config.toml
num_hidden_layers = 12
hidden_size = 256
num_attention_heads = 4
num_key_value_heads = 4
head_dim = 64
intermediate_size = 1024
vocab_size = 6334
hidden_act = "geglu"
norm = "rmsnorm"
norm_place = "pre"
norm_eps = 1e-06
positions = "rope"
rope_theta = 500000.0
rope_fraction = 1.0
qk_norm = false
attn_scale = 0.125
bias = "none"
tie_word_embeddings = false
parallel_block = false
init = "uniform"
init_std_qkv = 0.0326
init_std_o = 0.0
init_std_up = 0.0326
init_std_down = 0.0
optimizer = "adam_variant"
learning_rate = 0.00109
lr_mult_up = 0.73
beta1 = 0.9
beta2 = 0.98
lr_head = 0.00911
max_grad_norm = 1.0
warmup_steps = 234
schedule = "wsd"
decay_fraction = 0.271
decay_shape = "linear"
final_lr_fraction = 0.05
batch_tokens = 131072
max_seq_len = 128
doc_mask = true
train_tokens = 1084000000
max_steps = 8271
dataset = "wikipedia_en"
MLP neurons of a small language model. Each row is named by its layer, matrix (down: output weights) and neuron, and shows model dimensions 160-255. Each number is 500 + 40 x the weight over its row's rms, rounded and kept within 0 to 999. Numbers have three digits each. A neuron's up and down rows have the sign that makes its largest values positive.
A block is one neuron, or neurons of one layer that tend to fire together. After each block is what it responds to, as a language model described it from the Wikipedia text at the highest values.

L8.down309:451502505506460482477520379467468552524519433442577550501474490486502541519471502514523525536563414501493510540502449526506514508494544435518478525522392563482521459437485449504512425464568535534541471528495489446553418548496566466514552533477562496482544426510488553537497423504497529419
L8.down327:510548471506489542497491551539484490507468568498485569519527474543554478442515519438505477491469488477562457459556554529509545518448453511468490527535467459494511514519456517505479494481439456506551441454466559502511481548526479497535476483564499439507393509521623464487527474435476457429
L8.down649:538548484492536473461487459473567426539445489494498538504548464472535438475551511480515520537505543525474503481537474505480461472593510383505507508468501511531558565451500468520498483516566572575518501499483478515512506543429486530539536470553504398445519549476460478462503556505516458464
L8.down814:486541607515495572521432485504509432495453477482533466542508539511471494467418471475442474516528458489476487523512441519543472524539477481493557556435477499476536496479477471538492532447469511520515537471522495436526465607507542497529493608508548423446450442566472446499554536484493557447
Description: Connectors such as and or a comma right after a first adjective or number before the head noun, as in new and second, unusual, low-budget; also year digits.

L9.down168:521502454534527517482507498540513443568543475534549530536538519447457521527465497511529455545578547463435510500544497527443481469523496467460483441526472498561512551534446560545548506454479468496473451446550523483498524474513493490499505573415460498559547528458544526514478515498407480581
L9.down191:455502461518543504520502480480440493505505518486553464554537467426547440484481462569534480450436475510506455551494542509524591435477559496446533505521466500468436491450507445514513469426524532440549544498495521487429497471540479593530558478478462555467464494461519495479467525486455463513
L9.down216:513538486534557513465582500502479422576485529565522462564535501490488502466521498514571422507487511550560508496499492506524496458533539507459516535520479456546450482512525515513543484481532530511498491500485555501481490487491483490480508539461524526503544555470471545442545511463509518549
L9.down518:508493532440484554464540439451473464528493511544529510519481465412536461521441516586464511490519488468510541554492503504603461454487475489552508575531502453580525485563515450520495492468482597480451501512536566508555451561503429529520567441593516514485469589514514490501493499481462450570
L9.down575:531409528535511441457509513509589366483521540535479517497462522477497491473527493524477528523579516459522661491582523545504492405446481543459496463490506442533477416539476527562484502515537479415512556558480562473514503506573523502504546478548501534482516491559491452470388511545527519524
L9.down659:486550432488508467481465496509534382489551453528544445453529427534452507500557495531538469520529543507529508500541579550472474422487555550510534455567504529477531444440413493435510532493424488442471477550529525545454472528477519547488410557475559547476515441487471511497567440469520537436
L9.down684:458562493498491573477479470528567429496474526522508458509541431484495503487523512535503471466533448471557566503537507526537522469534476537510487433546583478525526434558517550517495516521483575477521451486493505467451475510461526499557482528460507535563468483540507439476534457519499557504
L9.down885:526533515538606517528444568567547449478486486529500423552520514480505459479544434514473482406501461491515523506490468540502490421536499531539492441471484502540435511491498469496495459500528556488492435518449565490469586488467505498503521436479487517509501477539472414497495515516477455484
Description: Middle digits of four-digit years, mostly the digit after a leading 1 (1'9'70s, 18'8'2), plus -ist/-ian suffixes like Marxist, Romanian.

L9.down17:488547480480552469556520516507472361482501462481526533546532479545479550515485557532530552509456476522484516569449521459443557471506494496563445534425474473516472474524510444461434495495550574496533491474499475519544447499428457535500491467538536519472429495563500484479537464480531457495
L9.down199:518528478497533465475455568539524323511454460528559467497521442514460534501547510521513440468480498503558452526504526489504485498455481488567567541512549469420460504505507497449444525495463531520531489519483582588398493436577517506522449499540480516507536526503560502516512451474440517571
L9.down305:482497524436645453485470564486420465433577516485511466446508465527534568462547537435538481528416492523441475426525523552509492494512574489511473479542524468525453532526499483550488528554513551452500521535506506480566444440451506538452468475465555488498508449492493539512512606498539495485
L9.down572:457500492566546440520410563472433397568524495449524473517481479510504502448499539540442445507451504521462440540469457493560519513505572510563506563456503520561419581521521478478544478513550542467438484452549495539526485529505511494453510497517486557439487554512544506554476490454550507516
L9.down735:431585418618464466515515596488547370477514502534520501544588551501435537526552478492481512536524537525531501539472521526534488500522459506510491489495460484503426455518404502457459480469499505557487480454449575491490438503496435534474528524566444560458473521539520449489470488502451492554
L9.down779:468560531526490522501517558458486428471481529494474502550473556528423549552414488485428480502485442562450473515496456538475523473504574521540481451497487467522494476531466438496490504517474554465425493523538522554488552420541463495430427560476466559476451564551414488503474588461522512472
L9.down827:511530555501525491529469532479531455536445509566542489491468474498503587520529573495521495533467478499511484489516414514500516537508513450448517470450488493438523483532494537461564505483448479559519445506503523467541624447495566505439512445469427487487496490483494459537447432540421538516
L9.down857:456566491505556470522486516554429363510539523500560466511505476507468494480524493550402504486480470480621506502545466478507513536496480531503503532540540531495484515503585554576458553511531449457524528561522492492476516610511467485496531511517571502480436461505547521518454454501449465489
Description: Sentence-final periods and line breaks closing factual statements in Wikipedia biographies and articles, e.g. "number 28." or "in 1920.", before a new sentence or section.

L5.down111:496545527486480512534447437541403463500497549457474484525468477508444494505436544451488437521450533482501439508545497541451519467570451441475499485500498358452469543538531593476458598472492507500427458458515496450512535456486532477388556539509535479503473464504529482453555440460459494483
L5.down704:514513534532467538490489464505496168511505520448489489483493537485512523520494533487460532522489498521524534451518477508473552513484473486536482459457448516436485505478551474498469455460519503510513481482486482518510512510524489446436447477486443459531456488514500510502521501489478538457
Description: The second digit of four-digit years right after the leading 1 or 2, as in 1'9'60s, 2'0'09, 1'9'77–1981, across dates, decades and ranges.

L5.down252:521517504473548520532470455479478523552497465514493516606518503463476507481464573510467549521516489500531523525451521438479550577532505545513545505430525500549517517448552485559493487549463475541521476625504489467520512478587472535507520510562456535502548430449519463505451533515497520493
L5.down916:552536535502448518456544450425575608472470478536542515508491513467425462457460506497472489470495472522441510494538462478497508562470543511543574508451463579557505522482554516523482430507521562419514496544445445526505471508491510512508479490507581504519480596539571426461498532505498484475
Description: Hyphens linking compound modifiers, such as African-American, full-length and COVID-19, plus interior fragments of longer words, such as men-u, exper-t and sign-if-icance.

L8.down395:502570498555483573522446426380471585527554525448421416522467532467509538497449495495501460598544479549517494503442463515512528532533467532612548462513493558444487510489568498493467488482488456510448482545460453500419541528578473497422495468494539488416514496495518474509514552526511533503
L8.down498:530518453503549548434533474540469461516547507540522406522531558524540512507509498491559484501523433504500476457559495481539493467472504471474510525556492531574557503513503421459528477492480510506498531529545480470528406450528512527553488481504519539526465454521454559515520587488473493479
L8.down529:443511529569493504538503482444493442493466471509473523473504461537514552483517529531463547511490427544526596501500499532499531541556489471555608460438522476514477463487514491494525520548488557540571482547482477519503485497528446489462578517537537556519490544527472487536506457540493500457
L8.down823:429480481476459500525468537481518540577429476506445512563569489474464524438551554384540532524518528492497510452423473477561477488511518510501464531481582526480567560453455541444465521517524500515520544509544493516504527499564469461518472469582464517521491491560573456524506483479539472520
Description: Fires on the second digit of four-digit years, mostly the 9 in 19xx after 1 (1944, 1918), also 7 in 1797 and 2 in 2025; rarely "during" before a war.

L9.down152:496643464525498475452484443510499495486488484516579439497514484471491532484432494403473508532528483464524475468542478514541493575558444495485452534533527527527499514479462490556507489405568521518488486531513477491553441573410545531545481468462577533498456494491525467472500506516489560504
L9.down209:529531482481451505452544596574504478504427510518481624517450502497543556492479478500482556508553563500473406490506458536494470454604489436528472487467494479439498479508546445516456489445452500448493595545468478493509465440412442558474492550484517432576460495551469588447544510483484476473
L9.down296:521499545534501530484556503504468506474534484457580578551490529544472543550558550488544498492464491510579559496528463457549549500461432555495508445502511479431492520511489543485462509502500554598519463449571461483539449427481539579497521435428477532518459504508452493536468532487499508501
L9.down397:536548546500478525517545534481517404579500380519471483476462475510486460495468470525573523495494453480463477433491651511444491486494525540512520493551571482486463511504473486475503497476552483471482507470410588492502468506509460502477510499495554543552490457543545451518501425424486432467
L9.down737:514521450560454537472536503571486580413540508581513508473541464528483478532534501508480552523512483442400561471501519452460440464523487439514593554496461561519430546554498444497478505597518484540561596469530465555495471471459570453504538480498525519433520460480515497487514451545527510455
L9.down863:498478537520521435491509459547544483462510454523490602517460531517540507468487496515508410550507483567490471480555533456415546543513525566496433489457466481493501490576453558481413480548452474581505550537469390441511514542470531491525487482434481422495467488523436471504436498559448488536
L9.down929:501461424539515484471478498484533560491502517504458478520482522509546501501437440550532497573577473493430511476454496431496443501546561546520542550440489398467593502495557540553481508495550476457482439510482496504495558440438525452451473491550451469502508492538510499457518571532533454519
L9.down1004:423448483447493458453460572472554540452502496552539504443545481531369459450520423497438513445523492488541563514510518544558524458504545501514491515534566540521468515456515465521527558494504522505479506556530428544566499473543557456450595459535517571513440519503549532475457528506498526493
Description: Fires on "most"/"more" before adjectives (most valuable, most common, more docile) and on joining marks: hyphens, dashes, slashes in compounds (vesicle-mediated, non-summer, Chicago–Seattle).

L5.down21:486482456495509500520521539490474202473484531502522488494489498486472477553485529468519527478467421501503486520525519512501506537498465463457502459453514515538497499492491487455518507498505516493536485527511507499504515476505487479481495541460483514527514497500488489516504469499482496546
L5.down221:506483526508530569523512553479455282541478490524486491550526525489515455557494460481447505476579485521443445433494530508423557535454472513511528450547538515469455502555545472477497512523505510497507458484538480426485489472538535456479420516515534567532464461527469532494489553450476502458
Description: The blank-line newline after a paragraph's closing sentence, before a new section or paragraph; also closing quote marks ending a quoted sentence.

L8.down130:436524500531558553520404540455565525532453464506533465518492503514530464376518521453520485516485562476540529525530521520521538527490509505488472504482466478597567500471519402539522514470474444510523569449479577406479509534482491478642548459561473499475456543476464497562531487522585425504
L8.down137:542465572526549529589488542484468362507457487510519467609487462538473470514492466516444492503482499435547485524499496543475571509510495488530531515487465534479473486542482556601521484528509451499489552489494409549493424443533513516514503541476504465550440521518518466549478461469532488508
L8.down873:517481460544547528468437568517476335523509461512527458587455564466520505534467505459559531493511473529588460545550498522522461389512522523494473481466532549459500472537498478475491487480433517577504485460467504504552538489516503553539525503502493513480485559491499503508509503504462555475
L8.down901:478555500528458466511517545429519472510492479556478495529465454483480568492422473450543471501511435469496405519499565532564463511472513412455491545519473412484483482520511553514495510476506462544471499481491494583494575465532456494477516499507476518559490468535530496474515416483458477498
Description: Periods and closing quote-period marks that end sentences in Wikipedia prose, such as "endemic.", "neck"." and "reversal ... court."; also section-break newlines and table pipes.

L9.down0:584543581438481499450501524517497581563520487506626510449486470477468453514438493538482501583500488505482477455576472502501491500556508548489452437638511537482504508468473504590551557575484481493510509444375433434522482498468549466560506535543482553520520524531425501583480493529466502482
L9.down4:482450467518533525521498557552557565464536432504570490536540451459495478530446470512538540519553514482493452454432537491457497446522533475504502523453559450489489497519548494530536464448516511529501482508485507527517497515441548493530468490479483567433477492465518524470426472516568478466
L9.down68:536508488486451464486414484577509483547510493477458458513506490592469528511501479507516523495485382495463417477518487522489534468440479508488606472540526545517471536457476536524495546503511490528548534533439527487501477497487524514526525494498531555501534494460510519510470430500521435520
L9.down583:494551505553605507448525483514419478504422513505499455521493409533470457455507449589504487492526501511524482513472488534526499523535446496551452488440525479480505442511467441547438490468483506485533514544532543450501514441615481475499562510442547521502488527515492495585527497450493530531
L9.down591:498553536429488450486473420499538460401469551475475508478458495511418497508471491498496459531488534440486461466520564547560475502538444478522413531547484531436437461464566523508525451472482456448561489557466556486557509547500533475500546505534523420471514485477480619499518486527513513419
L9.down609:455557397506499511476573455496521509496413562582517537523574537465490564452506463479448504497547519487545467489457499544521487463524560450585525458475457454476555460567507419407495494521487474577542514475495501521544502543535532419455509475480479538537515476489521481541446525466528457514
L9.down907:508545601447534478517468532494606554519458516516476490581492505523454496480518483441511533506488441603443425504480486487515514489504460512424506600552424511510501500473550540415523528512448451510529425461543454533559510489475523479509475525403525517502498514473486512474494579555533488515
L9.down966:394514525479519438488483479558516467486592467540483533524462495522529512487533505471495466481440425541561526492576500469517504447595508453481526483484452448549494494476415481492445470520500491520536538495506399522532490462495457541578450543530472568493544472490523473470491554475500522471
Description: Word-piece tokens inside longer words, mostly "ag"/"Ag" fragments as in agent, agonist, Agency, imagine, villagers, plus similar pieces like est, uss, at.